{"n_layer": 9, "d_model": 384, "n_head": 3, "n_kv_head": 3, "vocab_size": 8192, "positions": "rope", "rope_fraction": 1.0, "tie_embeddings": false, "parallel_block": false, "optimizer": "muon", "decay_shape": "linear", "batch_tokens": 32768, "dataset": "wikipedia_en"}
MLP neurons of a small language model. Each row is named by its layer, matrix (gate and up: input weights; down: output weights) and neuron, and shows model dimensions 96-191. Each number is 50 + 12 x the weight over its row's rms, rounded and kept within 0 to 99. A neuron's up and down rows have the sign that makes its largest values positive.
After each neuron's rows, "fires on" lists the tokens most often at its 100 highest values on Wikipedia text that the model never trained on.

L4.gate144:54 47 20 50 62 45 67 47 48 55 55 38 47 46 41 46 40 62 68 57 53 45 52 34 54 52 58 70 34 48 72 63 54 58 55 68 60 63 58 51 48 47 49 36 55 47 56 46 32 53 49 36 55 67 39 43 58 69 44 55 57 33 40 74 55 48 55 67 61 54 52 33 82 62 52 37 33 47 40 54 74 48 34 61 29 74 41 62 35 67 44 17 60 58 57 52
L4.up144:48 45 43 26 50 47 44 44 39 44 52 49 63 64 31 46 49 45 24 46 66 56 39 46 33 43 34 81 28 48 57 52 64 72 31 40 63 57 32 32 43 57 48 39 49 48 41 66 38 37 46 46 50 55 22 40 51 61 28 55 51 65 77 30 51 62 46 39 54 50 66 63 46 43 43 61 47 68 50 43 37 63 38 55 53 55 48 35 51 67 61 50 32 40 24 37
L4.down144:46 34 69 45 35 58 36 56 66 58 53 36 58 51 38 42 60 57 62 36 53 44 48 50 59 45 47 42 48 42 64 34 63 45 47 46 30 70 49 43 65 50 30 44 32 37 59 49 42 32 57 40 44 55 57 36 57 45 70 51 76 44 33 46 64 55 45 47 66 31 11 34 67 46 54 43 39 37 56 41 45 52 76 45 44 52 36 53 39 49 33 51 38 42 45 67
fires on: ","

L4.gate239:52 64 62 54 58 50 41 67 57 29 46 56 40 29 55 64 34 44 54 56 36 61 28 41 38 72 52 46 41 35 74 57 60 52 52 79 58 36 45 51 49 53 70 58 68 55 64 36 75 35 42 53 60 45 53 48 60 35 45 40 55 54 52 46 26 58 57 57 57 54 47 60 50 72 57 67 69 46 59 62 70 53 70 49 34 61 58 45 46 56 51 37 58 43 46 46
L4.up239:49 64 50 38 59 54 33 40 58 40 47 52 49 48 31 66 45 65 77 33 47 44 47 58 69 47 46 32 58 50 71 41 51 47 68 58 48 61 37 41 47 39 52 61 56 59 41 56 83 29 41 46 54 41 19 40 67 30 58 55 77 32 55 56 37 49 40 42 50 74 29 54 47 70 60 63 44 59 35 49 72 77 66 51 34 56 52 46 47 17 47 54 50 38 34 42
L4.down239:37 35 46 52 66 55 77 52 65 59 41 56 57 62 59 51 58 58 60 45 46 53 35 65 75 46 71 39 54 36 45 43 60 25 48 32 51 70 40 63 55 53 56 74 38 50 39 42 52 26 55 33 49 66 44 38 37 37 51 69 52 30 30 58 37 54 56 50 54 46 50 50 51 28 55 39 54 51 42 58 62 40 59 49 52 40 37 47 54 59 50 61 59 64 13 54
fires on: " in", " of", " be", "-", " name", " from"

L4.gate962:70 59 62 72 39 51 61 49 43 46 44 50 76 39 46 42 46 39 26 30 27 75 26 48 38 49 48 44 28 77 66 32 41 49 34 56 50 42 54 44 41 56 64 43 42 51 46 41 43 50 35 42 52 57 45 40 54 61 53 54 41 57 45 45 70 33 53 51 31 32 50 52 43 56 34 48 45 42 56 45 51 68 53 61 45 59 52 50 57 66 54 70 44 41 57 28
L4.up962:59 56 47 49 41 58 52 37 51 73 42 33 48 58 56 64 39 47 35 43 52 41 38 46 71 58 61 54 51 68 57 46 50 30 58 67 64 64 40 45 29 36 53 68 37 59 39 47 52 39 52 59 42 24 48 36 41 62 49 70 68 61 55 46 43 40 44 73 27 33 50 65 38 80 47 44 57 60 43 35 27 34 52 36 50 65 20 62 61 59 46 47 60 48 42 46
L4.down962:46 43 45 56 64 47 46 65 71 39 54 53 37 52 36 57 54 47 63 49 46 42 78 66 53 53 63 39 37 70 30 42 61 47 42 53 64 51 43 35 30 68 33 58 53 62 63 50 65 43 50 49 66 60 45 42 46 54 65 14 44 48 49 44 53 47 56 28 50 42 29 32 43 31 61 52 48 51 44 42 56 54 55 47 35 36 61 44 39 30 48 44 72 52 42 68
fires on: "',", ",", " the", "n", "us", "ad"

L4.gate391:76 49 48 72 57 53 47 49 51 39 64 50 58 29 62 54 33 68 26 44 51 66 34 51 72 42 52 54 32 54 58 86 34 42 52 37 67 31 63 53 40 36 40 42 37 40 31 50 59 35 67 52 47 55 45 49 23 55 65 49 45 78 28 59 30 40 52 71 56 48 58 69 41 70 54 50 64 43 64 54 31 63 49 53 63 43 26 34 51 41 71 48 57 29 51 56
L4.up391:33 50 52 72 32 67 49 63 86 54 36 53 60 74 26 31 49 53 36 64 49 40 44 29 59 51 48 58 45 49 52 69 50 61 50 48 41 50 44 75 65 29 42 36 47 39 43 60 56 49 44 64 53 69 30 45 51 47 67 31 43 31 59 58 39 38 69 56 41 58 39 53 42 61 47 46 51 53 51 58 46 46 63 64 37 52 56 49 55 61 43 63 52 38 42 42
L4.down391:65 41 55 62 55 60 42 37 57 43 46 42 65 43 53 50 45 54 31 53 43 42 50 65 51 46 52 73 49 54 33 58 42 57 39 48 30 64 63 52 56 60 56 50 50 52 41 49 63 50 48 55 64 41 57 27 60 74 36 38 38 40 44 56 35 52 42 49 55 56 45 33 71 57 51 63 63 36 55 51 40 46 36 71 68 58 46 51 54 48 49 63 45 46 57 33
fires on: ",", "-", " as", "5", "0", "ous"

L4.gate143:47 63 43 78 31 49 67 56 36 61 51 45 50 44 49 49 50 53 51 67 34 54 54 59 61 60 66 63 77 39 44 63 44 14 46 45 40 21 58 51 35 37 39 59 53 59 49 62 61 49 57 59 52 49 49 42 59 50 48 48 56 51 63 53 48 24 47 47 59 60 58 66 48 38 40 52 58 30 57 48 49 50 38 49 31 55 47 37 43 37 27 44 45 48 47 49
L4.up143:39 89 35 36 46 76 41 65 52 52 71 49 48 42 44 62 65 58 54 57 52 32 57 45 62 44 40 28 52 35 48 46 60 48 56 58 34 53 62 47 53 59 53 53 67 49 44 59 45 42 37 66 36 60 46 42 51 42 38 49 67 67 51 37 53 47 44 66 66 54 46 41 56 47 66 69 49 50 71 53 34 54 62 47 61 43 65 50 66 47 43 56 49 55 36 51
L4.down143:81 82 51 75 33 32 58 47 53 51 42 51 35 49 47 31 53 44 49 56 33 56 49 44 14 49 72 56 35 45 58 46 37 53 60 37 51 49 30 24 60 50 46 65 69 36 35 37 52 38 32 49 65 43 58 16 53 46 33 33 72 48 71 50 39 61 48 45 55 55 61 50 57 56 58 30 72 38 83 42 64 39 35 25 48 28 65 52 47 52 43 61 53 60 64 59
fires on: " at", " would", "ed", " on", "1", " its"

L2.gate956:37 39 39 52 54 52 42 46 37 60 46 65 47 69 43 36 42 44 40 63 50 47 23 42 55 66 35 45 58 67 44 52 50 51 38 78 50 38 55 37 60 22 48 60 46 45 54 41 80 72 60 64 47 52 45 43 51 38 67 54 49 60 49 32 24 57 46 62 64 54 68 35 69 43 36 48 80 34 51 72 66 42 58 43 78 46 61 43 56 52 56 44 56 55 74 51
L2.up956:38 55 64 50 58 59 48 44 47 79 45 75 59 74 49 51 39 57 51 42 52 41 46 39 50 50 39 59 52 46 55 52 47 28 31 42 62 53 38 36 34 26 48 80 62 52 65 69 75 50 78 48 61 64 49 38 55 53 77 50 65 65 61 44 40 37 74 55 64 46 50 40 58 59 44 30 52 55 45 62 62 43 46 39 41 58 49 50 79 38 42 58 48 46 74 60
L2.down956:48 57 70 54 34 43 68 34 53 39 41 79 38 44 44 42 59 49 40 45 66 34 60 32 59 60 46 60 31 65 32 52 26 38 64 44 50 36 64 49 65 58 43 76 53 60 56 51 71 52 38 56 63 53 43 54 64 73 45 57 41 34 47 55 51 62 49 61 89 40 44 65 35 48 33 55 65 58 40 72 61 52 37 62 52 68 63 45 28 68 49 58 47 58 53 54
fires on: "ong", " short", "an", "er", "ost", "ate"

L4.gate506:53 31 50 29 56 46 54 47 45 55 42 47 50 69 50 48 42 47 45 43 41 56 28 33 43 47 46 54 75 54 55 39 52 38 47 52 47 28 50 63 48 72 54 44 42 41 46 59 54 44 52 43 62 56 34 54 27 38 41 47 62 42 43 51 37 78 58 46 32 62 64 50 78 59 56 73 29 61 40 72 34 36 76 74 46 59 51 67 62 51 59 43 71 68 44 56
L4.up506:46 62 56 71 57 18 52 52 52 68 32 71 35 53 69 30 44 66 73 19 36 50 21 49 59 64 46 47 39 47 32 60 48 47 62 48 42 56 40 56 44 42 37 73 42 57 59 66 39 65 54 64 58 39 70 41 68 49 41 33 48 64 50 38 23 41 53 62 49 52 51 39 52 52 53 45 61 60 47 50 44 65 55 57 43 50 62 62 55 42 26 35 31 40 34 47
L4.down506:51 46 61 29 63 70 66 46 60 30 59 68 63 62 51 61 37 61 38 65 20 63 31 48 64 51 57 58 55 46 37 42 57 39 52 58 41 42 52 68 78 44 58 66 58 39 48 54 41 35 59 47 38 59 70 51 46 53 52 26 48 47 55 53 63 41 64 71 38 55 59 44 65 67 47 29 50 34 54 33 57 56 55 75 78 58 49 37 45 43 70 51 69 57 49 55
fires on: " of", " the", " in", "ros"

L2.gate662:59 51 36 44 59 59 55 37 59 63 52 53 45 68 32 56 38 48 43 43 48 62 54 40 59 40 62 46 39 58 52 50 33 36 45 42 51 48 52 60 49 30 57 65 60 55 42 31 61 39 79 45 64 63 63 63 54 68 55 68 46 67 38 58 33 37 51 60 42 68 45 55 53 47 39 62 43 34 29 46 47 56 51 31 44 59 74 49 34 52 37 49 52 41 46 50
L2.up662:28 63 40 45 43 29 54 35 69 63 39 28 59 84 43 65 40 43 59 50 35 40 55 35 51 63 56 54 34 48 48 48 44 65 53 65 49 52 47 42 47 33 56 50 59 60 56 65 63 57 47 29 40 37 68 55 35 34 37 50 41 53 41 70 14 54 44 51 54 41 61 30 63 72 42 52 27 35 49 21 52 56 63 44 55 51 61 49 31 46 64 51 24 68 46 56
L2.down662:54 62 51 61 50 46 40 56 53 62 45 30 47 54 40 59 44 56 50 42 58 62 57 45 65 45 39 47 65 45 79 72 67 83 67 33 49 41 53 46 61 59 71 79 18 44 46 49 47 45 35 48 59 58 45 44 57 64 78 52 23 51 62 46 60 39 53 53 28 57 63 32 47 51 50 28 49 35 63 46 35 61 55 35 54 45 60 50 28 74 48 51 51 69 51 46
fires on: "S", "I", "R", "G", "D"

L4.gate655:52 62 53 53 58 47 64 66 39 43 52 54 55 52 63 48 41 60 55 28 65 52 46 45 30 47 38 37 67 50 49 56 65 37 44 44 50 64 46 65 63 43 48 43 58 34 41 44 70 38 52 22 47 67 41 20 41 33 47 38 60 41 52 41 55 47 48 32 65 30 51 45 62 57 43 45 47 54 49 39 55 58 54 64 59 52 42 40 50 45 42 50 51 29 47 46
L4.up655:43 38 53 66 31 52 49 50 44 55 36 47 60 60 45 73 52 61 48 59 36 54 43 37 50 33 47 47 69 45 41 67 35 46 41 60 52 34 42 68 64 44 52 66 32 40 40 66 57 54 63 34 62 62 29 69 50 42 60 24 22 46 37 44 28 41 34 53 72 13 48 41 30 57 42 39 41 84 39 49 63 39 37 54 31 45 46 67 49 56 46 50 58 49 49 57
L4.down655:44 60 66 36 60 71 26 64 54 39 50 44 35 55 42 40 39 47 39 33 41 28 57 55 69 43 52 38 48 62 37 58 39 46 58 49 57 35 53 56 41 51 45 32 31 51 40 44 50 53 45 30 38 54 52 55 38 42 49 56 40 58 39 62 40 44 25 44 53 57 42 23 62 33 30 53 44 61 58 50 35 44 39 51 51 63 49 31 47 58 30 65 71 30 45 49
fires on: "-", ":", " to", "iv", "ron", "ac"

L4.gate105:61 15 46 52 27 34 43 42 52 29 26 62 53 39 63 32 54 52 60 29 34 48 55 36 59 40 53 47 47 57 50 44 48 47 61 72 48 55 46 55 45 44 55 40 47 49 48 54 46 45 40 56 37 41 49 63 44 34 66 25 41 72 41 51 44 58 53 54 59 45 58 53 52 31 45 41 32 51 32 64 47 44 45 70 60 61 31 49 55 55 48 50 46 61 31 48
L4.up105:50 51 39 44 33 45 48 28 70 40 52 80 61 53 59 55 62 31 35 67 62 55 39 35 42 64 41 15 43 57 38 34 45 56 38 60 27 48 37 47 57 75 50 44 68 43 61 52 48 47 46 69 53 67 51 56 58 70 42 51 30 34 53 51 37 51 46 51 39 28 49 67 50 45 34 42 51 49 63 54 43 63 62 48 69 42 53 57 40 56 63 66 53 69 43 48
L4.down105:46 63 58 42 55 62 54 26 47 47 52 50 32 38 43 58 73 52 48 61 42 61 61 41 54 81 69 62 47 59 58 58 60 39 55 49 74 52 51 30 63 54 29 56 50 55 40 47 47 60 41 52 64 42 66 43 48 44 42 37 51 50 51 19 66 66 64 44 50 57 40 60 66 58 35 60 67 44 48 61 61 30 58 36 50 46 51 40 41 68 46 52 30 26 33 55
fires on: " |", " In", "r", ":"

L4.gate472:53 44 43 69 56 64 59 50 50 58 41 51 45 42 65 35 55 55 50 35 55 49 37 51 41 34 32 44 35 49 43 53 46 39 36 55 28 54 59 53 76 66 54 41 46 70 50 25 76 57 40 25 48 55 41 41 42 50 56 38 64 64 51 39 69 46 58 45 71 60 31 48 27 61 67 46 42 53 53 54 36 40 45 31 50 28 63 32 45 54 64 51 44 52 40 57
L4.up472:57 30 63 28 69 47 61 34 54 72 47 49 44 56 43 38 65 53 38 34 52 46 51 61 67 49 50 44 68 28 79 52 58 56 59 72 40 40 54 68 32 56 32 55 21 67 39 59 46 53 52 48 57 60 42 67 49 59 72 41 42 53 72 56 38 53 65 70 60 42 38 26 46 80 69 50 57 51 35 55 56 35 60 48 52 41 40 42 33 57 45 54 56 57 54 54
L4.down472:73 36 43 38 58 49 76 55 38 61 47 48 12 82 67 78 40 43 52 55 34 61 47 57 56 46 44 50 23 35 41 32 60 47 33 45 60 39 25 31 63 47 49 68 65 41 35 49 41 44 63 44 50 44 49 52 67 38 40 78 39 35 52 58 72 66 33 51 56 52 38 53 44 61 40 35 57 42 52 58 45 35 48 52 32 67 45 44 61 40 41 52 69 44 51 56
fires on: "1", " ", "-", ":", " of", "'"

L4.gate899:47 34 44 49 53 67 52 62 65 57 67 60 44 60 44 58 63 33 45 55 43 50 68 48 46 67 60 49 38 52 11 41 28 32 47 77 20 42 41 62 61 31 44 73 57 62 37 60 41 46 49 48 51 55 69 55 58 46 58 30 54 33 54 31 41 34 64 45 50 64 49 87 42 44 34 71 59 34 50 71 61 56 44 73 45 65 46 41 47 47 52 62 34 32 51 61
L4.up899:66 61 42 50 50 40 39 61 53 41 40 36 35 51 46 35 54 53 74 53 38 65 37 52 48 47 72 31 34 47 53 51 45 51 33 65 40 45 68 49 44 51 73 61 60 50 33 50 55 78 41 48 50 59 76 29 54 37 31 47 61 42 58 38 34 48 45 41 40 50 39 45 43 56 44 57 47 39 56 62 60 27 46 57 38 51 50 47 56 41 69 44 51 38 43 53
L4.down899:39 61 42 33 51 56 45 51 38 47 58 49 62 51 63 54 50 65 50 50 56 57 34 59 53 42 45 72 37 47 49 46 44 47 62 44 14 37 56 48 46 64 54 65 35 49 37 58 45 53 51 48 59 55 52 87 50 46 54 71 47 42 64 47 33 74 44 32 42 43 31 46 36 41 45 35 57 48 78 59 45 50 44 67 37 26 34 50 52 52 54 31 52 31 21 48
fires on: " and", "-", ",", " or", " to"

L4.gate150:75 51 51 55 64 38 45 71 42 45 55 48 39 59 52 67 57 81 54 68 29 60 61 45 34 45 62 53 66 76 47 68 41 50 30 59 48 55 75 33 69 61 56 49 37 27 29 72 57 43 67 11 64 46 37 45 58 38 32 37 56 65 43 37 53 40 47 56 66 51 36 36 41 42 62 50 55 40 28 43 41 65 28 39 57 57 44 63 48 57 45 70 53 54 46 47
L4.up150:74 57 34 41 29 53 30 61 42 81 68 42 47 46 50 60 53 49 48 58 65 44 64 48 40 40 54 58 49 55 38 57 46 67 43 40 43 60 49 44 61 34 60 49 55 29 25 45 35 38 35 40 49 59 53 52 61 52 34 36 39 53 42 42 43 39 48 57 75 45 44 69 38 58 38 49 54 37 55 60 34 45 29 66 45 48 71 65 59 46 60 47 82 59 61 45
L4.down150:76 65 57 42 31 42 44 40 30 66 54 67 30 34 42 39 48 41 12 67 64 60 55 39 55 58 59 96 45 45 56 48 48 43 50 58 43 69 50 46 59 51 61 44 38 56 28 47 45 39 35 70 41 67 44 62 58 35 37 48 58 53 49 59 58 56 53 53 73 45 29 55 52 63 70 49 64 40 44 37 41 38 64 31 59 52 52 71 59 29 56 49 36 36 58 50
fires on: "-", "/", ".", "l"

L4.gate485:52 46 53 24 34 60 39 47 57 49 74 56 45 26 41 68 46 83 35 39 38 65 30 83 40 51 56 56 59 63 53 62 33 57 50 43 50 44 60 35 78 55 52 47 40 45 52 51 52 62 19 33 34 44 21 52 39 40 47 54 27 48 70 13 47 68 53 48 53 38 38 71 57 44 39 45 56 66 51 55 60 61 57 69 45 61 45 56 49 54 48 57 52 46 55 30
L4.up485:52 52 47 37 46 40 31 63 34 34 63 64 29 51 49 27 46 61 70 65 62 60 33 48 51 43 40 28 47 37 43 49 51 53 55 47 54 43 72 56 58 53 61 41 59 55 59 53 56 46 58 30 38 45 63 31 40 23 28 50 51 55 49 37 55 41 37 60 43 44 60 53 25 66 53 41 69 29 48 37 49 38 46 52 70 39 64 61 37 52 64 39 50 65 51 42
L4.down485:59 45 54 66 58 32 40 46 55 42 75 53 60 55 35 51 59 34 40 47 59 50 59 52 58 59 43 82 54 40 56 62 54 47 43 42 52 48 56 44 52 48 37 71 54 58 28 60 36 41 60 45 59 64 50 57 47 43 75 42 46 50 61 49 60 40 48 30 57 60 55 26 42 32 45 65 47 53 51 43 55 54 60 40 45 32 39 45 39 46 51 39 41 55 41 62
fires on: " and", ",", "-", "/"

L4.gate507:44 49 52 43 58 50 42 31 39 50 55 50 42 53 76 53 52 60 36 43 49 66 59 42 30 57 56 38 56 52 46 52 55 49 42 36 54 69 66 52 72 35 47 43 43 58 66 46 49 26 12 37 28 49 64 71 48 48 45 48 64 52 74 65 53 35 69 47 46 35 49 41 41 65 53 41 52 56 47 37 55 37 44 51 58 53 43 57 42 49 69 47 37 52 50 68
L4.up507:49 62 43 57 46 47 52 66 35 42 46 52 60 66 61 58 40 39 46 38 48 50 59 45 89 35 56 53 17 49 76 49 74 43 48 61 47 51 63 66 49 35 68 37 56 52 34 53 54 47 36 26 54 61 61 42 54 59 65 64 32 55 52 35 33 56 53 54 49 62 51 43 53 63 61 32 41 51 63 48 37 78 36 55 50 33 37 63 41 61 43 72 70 61 53 54
L4.down507:28 58 41 67 42 63 63 43 48 67 60 52 26 57 37 37 52 41 62 63 50 33 44 57 50 42 56 38 44 42 46 58 63 60 41 54 50 54 27 29 59 47 32 46 45 45 43 60 65 72 69 74 47 57 47 53 67 53 45 50 74 45 30 52 31 48 64 52 62 45 60 69 59 38 58 59 42 47 64 49 64 31 44 60 51 53 46 41 60 38 61 30 52 35 61 41
fires on: " of", " to", ":", "(", " for", "5"

L4.gate217:51 35 37 50 55 35 60 37 44 35 56 61 46 59 40 71 40 34 40 39 56 56 57 54 68 34 46 63 41 63 54 37 25 69 43 43 46 38 55 41 73 45 57 28 70 39 47 43 38 52 48 52 40 62 26 58 41 48 49 44 52 58 50 53 62 36 47 51 69 49 51 61 69 40 36 34 31 60 55 56 52 51 43 82 47 69 44 47 68 65 39 67 50 44 46 74
L4.up217:61 55 41 49 65 45 65 67 53 47 55 34 42 34 51 69 74 38 51 75 32 57 58 51 48 47 32 46 38 35 58 52 51 68 60 44 25 38 76 63 60 61 63 65 31 60 73 37 55 61 44 43 49 41 46 51 22 62 59 50 31 46 52 28 47 60 60 45 48 39 51 64 21 59 38 44 48 54 52 37 39 48 51 27 37 38 52 57 33 53 49 62 62 61 57 50
L4.down217:43 30 50 69 37 65 49 41 73 62 67 42 51 52 66 24 46 51 53 40 53 52 48 61 08 58 49 57 46 32 37 50 40 51 58 56 26 55 58 58 67 56 61 58 32 50 31 37 31 47 57 62 69 53 32 48 57 44 59 44 52 50 51 62 62 51 52 42 44 51 26 43 35 45 66 34 71 64 39 36 64 43 34 43 62 50 40 63 52 49 36 33 37 57 52 55
fires on: "′", "″", ",", ":"

L4.gate897:36 54 45 58 65 49 47 29 37 54 71 31 56 40 36 25 21 63 28 08 52 49 39 48 38 54 29 69 54 57 72 42 31 39 58 52 60 56 47 38 49 52 68 73 43 49 40 44 48 36 63 45 56 67 47 42 50 52 52 68 40 60 67 47 44 54 45 56 64 65 50 40 40 69 47 48 60 33 40 34 40 55 33 57 36 62 55 55 44 44 58 39 32 66 41 45
L4.up897:54 50 41 75 54 40 38 66 55 55 32 62 66 39 65 58 20 35 26 66 62 66 47 43 41 58 53 42 77 45 30 59 34 62 48 55 49 37 57 33 49 47 62 73 39 41 47 54 28 33 57 49 53 53 66 30 50 42 47 59 35 52 47 55 59 63 39 31 45 60 45 48 25 65 42 59 56 42 42 41 52 61 43 50 59 53 50 53 53 48 49 54 55 49 35 49
L4.down897:58 61 45 25 50 47 43 55 43 32 28 66 50 47 68 57 66 34 49 46 28 50 61 56 65 50 44 32 53 38 57 60 59 51 59 52 37 62 20 54 57 41 32 66 55 49 85 42 47 52 56 49 55 49 52 68 38 49 60 63 51 33 54 40 46 44 41 89 57 41 46 60 83 64 49 42 67 50 52 56 40 64 71 37 52 55 50 42 51 75 44 28 69 50 71 40
fires on: " was", ")", "'"

L4.gate960:57 34 52 39 42 56 67 69 54 41 33 55 55 44 50 42 58 43 58 41 51 51 58 38 78 71 38 54 49 58 56 56 54 49 46 26 75 51 49 43 39 36 54 39 48 44 54 52 48 57 41 44 46 50 43 48 48 67 31 54 42 45 62 50 59 49 40 65 52 38 39 55 65 46 53 46 52 59 57 39 41 45 52 69 36 38 43 46 42 43 53 39 68 22 37 61
L4.up960:58 50 37 34 49 53 51 34 47 41 63 43 62 49 35 58 67 58 62 63 39 42 72 53 65 43 39 43 48 52 64 64 44 48 39 37 61 61 61 54 34 56 35 51 58 20 60 49 54 58 70 70 48 49 53 40 62 49 38 47 50 56 54 58 63 40 48 66 60 47 61 56 54 55 56 41 56 51 45 56 59 55 54 33 66 48 69 53 42 67 52 45 32 50 52 39
L4.down960:55 33 63 57 51 51 51 65 42 40 38 47 67 36 43 68 37 62 47 41 48 65 44 23 57 53 27 55 50 50 68 55 45 56 43 56 28 65 44 35 45 51 40 39 43 34 54 50 37 48 43 35 54 60 41 32 58 44 53 19 53 44 51 55 52 42 59 45 68 50 45 61 42 55 48 47 39 71 71 34 47 29 47 54 41 57 50 44 52 61 63 55 70 46 22 65
fires on: " of", ",", " Royal", "st", "."

L4.gate100:42 70 54 64 50 58 34 49 45 50 41 52 32 40 55 18 30 53 49 56 53 53 47 53 48 34 56 35 58 57 58 13 51 73 46 63 53 32 37 42 52 39 44 60 63 34 28 52 88 35 62 42 49 43 51 56 59 38 45 32 46 40 59 61 35 81 56 36 43 34 61 43 34 35 49 65 33 45 60 46 57 62 62 55 64 53 65 46 41 64 48 66 52 60 36 62
L4.up100:75 64 61 52 51 31 44 73 72 52 44 69 43 60 59 44 62 52 40 46 33 23 57 45 49 43 55 56 57 52 62 45 46 58 60 39 62 31 47 72 28 67 42 57 38 39 46 58 39 48 69 43 42 81 34 67 67 51 45 56 35 52 36 67 49 61 42 42 58 53 30 74 45 44 36 59 47 64 57 66 54 46 45 35 46 32 41 63 49 61 60 57 53 28 49 45
L4.down100:70 54 51 62 50 50 46 50 53 49 52 45 36 34 31 56 61 60 47 56 61 45 75 57 49 43 44 51 43 34 59 73 52 53 54 29 58 71 57 56 56 60 41 45 59 37 39 31 55 44 45 58 51 44 38 49 56 49 50 49 57 22 36 41 52 40 34 55 67 53 64 29 39 41 41 38 59 65 50 50 45 91 20 47 41 49 52 53 54 45 61 73 37 23 52 63
fires on: " and", ",", "aw", "ow"

L4.gate97:60 48 42 58 45 62 62 55 61 31 63 31 39 57 58 43 56 63 64 42 46 37 46 32 46 46 37 57 52 23 66 31 39 54 20 67 76 37 39 40 53 54 25 47 74 60 51 63 66 49 57 48 40 61 56 56 44 48 64 37 62 53 44 62 29 60 40 53 37 47 52 68 39 61 57 41 43 38 66 57 54 60 30 62 54 60 37 28 50 55 52 41 49 72 37 56
L4.up97:71 53 59 31 32 52 59 67 51 33 56 29 52 40 42 54 52 42 34 41 43 49 51 60 48 54 47 63 39 58 51 52 53 43 45 42 53 30 47 38 72 54 55 45 60 58 51 30 57 47 50 47 46 43 36 30 49 81 49 30 53 59 35 65 41 53 51 52 76 43 52 62 40 64 37 47 58 55 38 48 48 29 47 32 57 47 60 52 55 74 72 63 35 58 47 33
L4.down97:34 48 76 59 54 53 42 42 67 52 62 46 30 63 47 42 70 61 59 51 57 54 69 34 68 31 70 46 53 74 57 47 40 51 68 45 45 50 43 46 71 71 50 50 27 46 55 59 46 49 46 56 46 73 43 26 36 35 53 43 69 53 55 44 64 35 51 54 45 41 45 50 55 35 44 61 63 59 47 34 50 78 57 54 49 55 37 30 47 48 74 55 46 45 09 42
fires on: ",", " |"

L4.gate149:37 22 35 54 69 40 43 27 53 44 32 56 63 47 58 67 40 48 56 55 57 83 38 34 70 56 50 55 78 60 44 21 52 36 48 37 62 33 49 65 66 59 53 28 57 40 38 48 51 50 56 53 45 41 54 41 36 35 34 49 53 46 52 59 33 27 66 50 58 49 51 54 54 24 56 53 61 63 49 54 63 45 32 74 39 43 77 38 36 58 48 52 46 67 53 45
L4.up149:32 39 42 45 44 53 57 49 42 68 57 54 17 54 54 49 35 37 43 56 45 56 51 48 35 63 48 39 60 54 54 42 28 65 63 37 49 32 50 55 65 39 67 58 31 37 45 53 33 59 38 53 52 39 52 49 66 36 35 38 57 33 37 34 40 43 76 63 39 44 54 48 46 57 43 28 52 41 36 58 32 57 64 31 44 80 55 47 46 41 61 67 59 49 52 50
L4.down149:44 44 58 38 52 51 45 54 52 43 50 54 42 36 51 47 35 46 58 51 60 63 72 57 79 61 16 37 47 40 73 66 55 46 38 53 47 41 70 60 57 46 66 57 32 56 57 49 38 63 45 54 41 68 35 71 56 30 50 45 48 58 48 71 61 45 46 57 56 71 64 51 73 64 56 44 59 49 28 51 54 58 41 48 49 54 34 49 42 55 43 38 57 37 52 39
fires on: " in", "-", "–", " of", " following", "0"

L2.gate942:62 58 59 48 68 49 44 39 56 50 56 40 43 27 65 53 49 48 56 50 53 38 44 65 39 48 44 71 69 64 46 59 54 53 49 35 51 41 48 60 66 53 51 68 45 64 72 65 50 43 28 38 61 35 33 67 46 65 36 47 30 35 37 43 43 60 64 51 42 56 67 28 43 60 71 51 42 38 50 37 45 45 31 47 34 55 67 52 75 48 33 39 60 30 69 55
L2.up942:44 51 65 37 52 52 48 58 53 50 35 51 45 55 42 49 31 43 47 31 45 60 55 63 64 32 53 48 59 45 49 36 74 45 63 43 34 56 54 39 59 47 14 21 43 38 27 58 60 46 57 67 46 50 72 56 34 44 60 43 43 69 41 54 39 57 37 53 66 70 60 58 58 37 27 40 71 61 72 63 49 46 32 50 47 47 32 62 40 45 49 40 50 58 45 43
L2.down942:65 73 47 52 54 47 42 52 58 39 45 40 61 47 50 57 41 49 47 57 36 62 45 41 52 52 30 77 45 37 55 48 47 50 57 21 47 67 25 50 57 47 57 53 43 73 20 58 38 66 34 38 76 58 40 59 52 65 42 60 34 48 46 47 44 42 42 55 21 66 64 55 38 62 58 59 65 36 48 47 34 47 37 52 44 48 62 30 57 39 50 57 58 34 47 58
fires on: "W", "qu", " qu", "c"